Weights of a small GPT-style language model, trained from scratch on English Wikipedia.
Training: a variant of Muon for these matrices, 9303 steps.
MLP neurons of a small language model. Each row is named by its layer, matrix (up: input weights) and neuron, and shows model dimensions 0-63. Each number is 50 + 10 x the weight over its row's rms, rounded and kept within 0 to 99.
After each neuron's rows, "fires on" lists the tokens most often at its 100 highest values on Wikipedia text that the model never trained on.

L10.up416:54 61 51 28 53 51 38 60 55 70 39 36 46 58 46 49 57 53 36 39 55 42 48 35 69 48 43 48 51 46 55 32 51 57 48 35 36 41 40 60 61 41 70 52 62 53 57 49 71 53 59 38 49 42 67 54 41 70 51 53 54 52 50 47
fires on: "oc", "op", "F ", "wh", "| ", "A"

L9.up390:39 58 51 57 51 71 47 42 51 52 41 56 65 48 50 54 63 35 47 37 35 68 48 56 53 35 46 31 68 71 59 59 29 41 53 36 39 52 59 43 63 40 60 56 43 60 60 46 53 57 48 48 49 46 58 45 63 55 44 48 45 47 61 54
fires on: "i", "uc", "ent", "end", "om", "ac"

L8.up331:59 51 61 47 61 51 52 48 43 52 42 53 54 49 45 44 56 31 59 65 66 52 22 55 50 61 49 53 32 40 64 47 59 34 64 57 44 55 20 59 44 62 55 50 48 49 59 52 56 48 54 45 65 57 62 47 51 60 67 49 47 55 34 73
fires on: "ar", "ad", "or", "eb", "u", "198"

L8.up572:40 73 65 56 64 48 44 50 49 63 57 52 58 57 51 34 45 49 51 41 64 56 49 50 62 46 63 42 45 50 62 40 44 39 46 45 44 71 54 46 51 73 42 41 39 37 50 54 34 54 44 30 59 36 46 59 55 46 36 31 67 43 60 63
fires on: "comm", "acc", "ex", "rec", "until ", "Rec"

L9.up33:44 58 42 49 55 58 74 58 41 55 67 51 50 50 48 48 40 49 54 49 65 58 67 37 62 49 61 44 60 39 60 55 56 62 52 63 54 52 41 50 53 38 60 30 57 59 53 50 49 45 50 58 43 53 50 31 65 59 47 57 64 36 47 59
fires on: "| ", "ó"

L4.up102:58 55 44 40 53 38 51 50 36 53 55 47 59 65 49 42 46 66 48 31 60 54 53 39 72 44 51 46 52 62 51 51 53 52 33 60 43 49 61 46 48 32 63 62 46 68 29 29 53 54 67 50 71 73 49 62 28 40 42 59 49 43 43 44
fires on: "there ", "3 ", "2 ", "1 ", "ribu", "Total "

L2.up219:64 51 52 76 53 45 56 42 40 38 36 52 56 45 52 55 60 57 44 52 55 41 53 43 41 62 52 50 45 61 53 66 59 37 62 58 24 48 61 49 54 51 33 61 54 52 52 36 44 46 41 46 46 63 61 54 46 41 70 52 57 53 46 52
fires on: "is"

L8.up263:41 80 41 55 50 50 45 72 56 39 56 49 55 50 43 67 48 57 37 81 62 50 57 53 44 59 59 40 44 56 49 41 52 53 53 50 47 40 58 50 51 59 54 38 57 53 51 42 60 59 52 45 44 60 57 35 44 67 69 52 55 44 49 52
fires on: "e", "| ", "ater", "en", "one"

L2.up224:76 45 46 36 44 57 41 36 49 59 47 41 44 42 45 60 59 45 48 47 60 52 49 54 47 54 37 39 32 60 59 48 54 42 30 47 34 34 29 37 51 44 52 44 56 48 68 62 49 34 56 55 39 43 48 57 49 57 62 55 46 34 43 64
fires on: "pr", "cer", "num", "iss", "char"

L4.up533:48 55 41 49 44 40 62 48 54 45 35 23 43 48 45 57 47 37 43 44 51 54 57 38 48 49 54 37 57 49 63 56 54 37 66 63 64 58 58 61 50 55 48 41 55 35 60 77 38 50 39 54 36 49 53 49 44 58 44 68 36 69 69 52
fires on: "ul", "ag", "ion", "Pe"

L10.up253:48 62 60 31 43 54 37 61 52 49 48 53 58 51 36 69 53 57 35 67 68 52 53 60 31 46 68 59 49 49 53 47 59 57 36 58 64 55 47 46 57 38 35 40 67 39 39 65 52 49 41 41 28 68 37 39 59 41 61 48 50 57 59 50
fires on: "c", "did", ".", "oc"

L8.up111:54 54 59 53 35 54 68 48 45 45 37 52 55 48 36 44 55 33 68 51 54 48 42 50 60 55 55 60 47 67 59 44 42 40 53 49 51 50 49 61 45 57 68 39 55 32 61 36 41 67 54 47 70 67 59 55 55 45 66 54 61 40 47 72
fires on: "u", "ev", "ug", "eb", "for"

L8.up144:48 53 76 58 49 54 52 49 31 40 44 50 61 47 53 50 44 55 52 49 49 52 57 46 57 59 70 40 55 50 65 30 61 46 49 49 52 85 45 43 52 48 56 56 49 49 44 52 55 52 54 12 62 51 57 66 48 50 49 41 70 54 50 48
fires on: "ex", "announ", "comm", "offic", "spec", "Ex"

L8.up617:53 51 42 61 61 64 24 44 42 33 47 43 62 50 51 41 51 62 67 07 42 33 54 46 57 58 53 31 53 62 51 54 49 57 47 41 51 63 61 53 55 41 47 53 28 40 28 55 36 57 49 56 51 49 53 60 52 64 36 51 68 49 61 56
fires on: ", ", "is ", "as "

L2.up299:42 48 47 65 40 59 57 46 50 47 40 58 67 54 57 38 50 51 48 64 57 50 34 38 58 54 47 42 43 46 53 56 56 58 50 59 33 35 65 56 51 45 52 55 58 46 65 39 45 69 41 54 38 58 52 64 51 43 46 22 45 54 56 63
fires on: "i", "suc", "a", "partic", "is"

L6.up577:52 36 63 84 52 42 37 45 44 47 55 59 54 51 49 35 64 48 52 35 37 47 43 57 66 61 67 59 50 56 44 51 54 54 54 49 55 59 51 42 54 47 39 48 56 60 36 45 51 59 32 39 54 45 44 47 38 58 37 39 58 55 62 38
fires on: "l", "–", ": ", "-", "ab", "g"

L8.up288:47 47 46 55 44 51 59 76 49 50 55 61 60 43 53 56 51 56 47 65 46 68 42 62 40 50 62 33 52 36 66 40 54 61 55 49 58 65 49 55 55 55 56 41 50 56 51 59 45 48 44 44 39 60 54 48 38 81 59 57 53 55 65 67
fires on: "| ", "0", "e", "st", "on"

L6.up221:48 51 58 73 38 52 49 45 59 53 62 72 59 62 52 60 66 48 49 46 40 53 38 34 64 45 56 47 53 46 59 45 57 46 43 48 57 49 58 51 51 59 48 28 59 47 37 31 56 34 52 53 49 48 62 59 61 57 51 65 70 48 83 46
fires on: "g", "unn", "ov", "ik", "ie"

L10.up97:58 66 29 36 54 54 39 73 57 56 52 44 54 63 46 54 75 49 29 49 58 43 47 45 56 47 59 65 41 44 53 49 38 53 38 48 51 51 42 39 64 43 58 44 79 51 48 69 63 56 59 45 41 50 53 47 46 62 45 39 47 49 50 34
fires on: "oc", "tim", "op", "tw", "c", "er"

L8.up373:42 45 59 58 60 61 75 47 49 45 47 53 56 64 62 60 49 53 51 50 50 40 60 41 59 45 57 36 47 29 59 62 56 41 41 52 47 67 44 46 54 43 42 48 40 42 57 49 54 35 45 43 58 41 50 57 55 16 31 52 57 59 48 45
fires on: "um", "augh", "announ", "h", "li", "ex"

L8.up592:53 51 43 63 61 50 16 63 46 64 38 57 53 43 58 35 54 52 49 48 29 21 63 55 54 49 55 45 47 49 59 46 50 30 54 62 52 54 49 56 50 31 60 54 46 65 48 46 59 57 55 50 42 50 53 48 55 48 30 49 66 54 81 59
fires on: ", ", "is ", "\n\n", "/", "| ", "a "

L2.up370:39 42 53 49 53 51 52 70 53 59 47 61 52 45 58 67 53 44 45 61 41 58 56 36 45 58 63 43 59 52 47 37 40 78 53 51 62 53 79 69 54 61 54 69 49 60 37 40 48 60 56 35 39 63 50 46 50 64 42 57 44 63 49 32
fires on: "part ", "aj", "B ", "ap ", "this ", "ash"

L6.up298:58 52 57 63 59 49 38 41 45 38 59 60 53 76 47 62 57 50 54 39 40 52 42 56 51 59 60 60 31 48 49 45 44 53 42 65 46 57 48 47 46 51 54 44 49 62 35 39 29 34 33 63 54 30 41 51 57 53 58 64 48 38 76 53
fires on: "g", "an", "re", "ak", "/"

L8.up510:49 50 67 44 50 32 48 51 61 54 55 45 61 53 51 51 47 46 59 54 53 51 51 53 56 58 66 53 51 50 67 43 51 52 54 57 48 74 53 46 56 47 55 50 62 61 53 45 52 46 42 30 54 48 43 58 42 47 51 27 75 45 50 50
fires on: "ex", "des", "Ar", "Ex", "Ab", "er"

L9.up523:41 47 50 54 50 44 56 57 48 60 55 64 61 50 47 34 51 40 57 56 48 47 72 40 48 52 60 36 62 33 71 41 54 54 51 52 52 59 40 51 48 51 57 52 48 63 35 36 52 39 42 48 34 41 58 46 47 59 44 68 57 46 49 59
fires on: "| ", "M", ") ", "-", "et", "is "

L10.up326:61 60 65 26 55 42 34 53 53 74 39 54 43 48 38 54 52 58 41 47 40 44 40 42 62 52 47 56 55 59 57 40 51 50 39 45 44 34 48 53 67 37 47 50 49 43 56 53 74 57 57 46 32 55 61 63 59 60 49 52 60 64 35 48
fires on: ".", "oc", "ar", "x", "v", "des"

L2.up91:60 54 27 44 57 51 49 31 47 43 43 50 41 35 48 55 40 66 44 36 61 52 50 41 46 51 43 37 54 49 57 55 56 49 57 43 56 32 52 51 53 42 53 54 73 61 67 58 42 35 57 44 40 55 34 60 62 44 44 53 36 37 42 72
fires on: "cer", "char", "Mon", "or", "en"

L2.up385:51 53 31 56 54 43 60 43 50 61 44 59 44 53 34 65 48 55 40 72 54 43 64 47 43 42 42 40 44 53 51 53 43 44 46 37 39 38 71 49 45 51 59 51 59 74 47 47 41 39 53 53 41 54 35 57 42 57 37 56 47 54 44 61
fires on: "cer", "char", "im", "on"

L10.up312:61 51 41 38 48 38 41 50 49 53 37 46 48 54 28 56 60 50 40 68 67 50 45 49 47 40 59 48 65 53 43 43 53 54 39 43 47 49 46 39 65 46 47 47 59 46 35 56 70 51 53 46 41 55 63 59 66 44 47 51 58 48 37 50
fires on: ".", "ing ", "th ", "ov", "x"

L2.up248:48 59 46 70 54 49 59 49 52 25 43 51 34 64 46 56 48 44 45 40 58 59 61 28 53 53 38 62 51 57 58 52 47 44 65 51 35 44 34 34 54 47 38 40 52 63 54 61 43 31 50 52 53 58 72 49 62 52 62 51 50 51 38 36
fires on: "on", "and", "tre", "39", "40", "is"

L6.up565:61 58 52 59 64 70 48 41 49 52 69 74 55 65 61 42 50 47 60 50 51 41 43 45 51 50 55 38 46 47 30 53 43 32 68 65 61 43 66 44 56 54 53 38 32 38 45 54 48 45 56 67 39 45 58 66 39 51 47 44 62 38 66 60
fires on: "g", "6", "os", "en"

L2.up419:36 47 65 58 57 45 57 69 44 67 46 65 52 46 48 56 45 43 33 55 33 56 54 57 57 41 56 57 60 42 47 47 40 59 37 43 61 51 50 70 60 64 53 60 40 39 38 59 57 67 57 43 47 56 42 49 51 48 53 45 69 54 56 21
fires on: "aj", "each ", "ay", "ail", "this "

L6.up358:53 54 70 63 51 60 50 42 55 51 62 58 58 44 51 68 63 55 39 43 61 44 49 36 56 60 49 59 38 51 36 48 47 44 39 79 43 55 56 57 42 59 44 31 46 61 42 55 55 39 36 60 50 36 36 54 54 64 38 70 55 42 83 48
fires on: "g", "i", "P", "l", "ina ", "on"

L8.up412:47 47 38 61 54 50 47 53 55 62 55 71 61 41 48 69 44 51 49 57 77 54 31 54 56 48 62 50 43 38 68 58 69 52 59 47 51 74 32 58 60 50 48 57 41 48 64 55 64 52 52 49 60 63 52 52 53 56 49 47 63 57 46 71
fires on: "ar", "st", "0", "ay", "5"

L8.up69:49 44 38 46 43 45 42 51 50 24 47 74 61 37 59 64 49 49 56 23 67 50 50 60 70 35 59 35 50 58 47 59 60 48 58 47 47 53 59 60 59 47 41 52 45 56 56 53 40 57 39 48 52 67 52 50 62 43 30 47 59 50 57 58
fires on: "re", "ac", "us", "g", "leg", "uc"

L6.up167:71 39 46 58 50 39 36 34 46 50 70 66 57 55 59 35 70 54 49 41 56 53 53 57 56 53 56 55 37 52 53 48 39 45 50 59 50 30 52 47 71 49 54 40 34 49 34 40 61 41 21 69 40 58 48 64 29 59 46 54 58 46 78 46
fires on: "g", "di", "os "

L4.up265:52 58 40 45 46 32 51 40 45 50 51 35 62 45 49 59 45 62 59 23 57 60 55 42 77 62 36 62 57 55 35 50 65 42 44 57 51 45 59 39 48 42 45 70 44 66 40 25 57 52 55 49 52 69 41 54 31 58 47 55 64 55 40 32
fires on: "% ", "on", "1 ", "x", "2 ", "There "

L4.up247:56 46 52 77 52 51 43 49 66 51 47 45 59 39 43 54 62 61 44 52 59 34 55 58 35 43 49 51 33 49 55 47 72 65 44 22 51 61 44 47 71 62 46 59 51 61 60 51 56 60 51 62 25 49 49 54 50 36 50 54 50 37 54 63
fires on: "dis", "Gu", ". ", "pres", "s"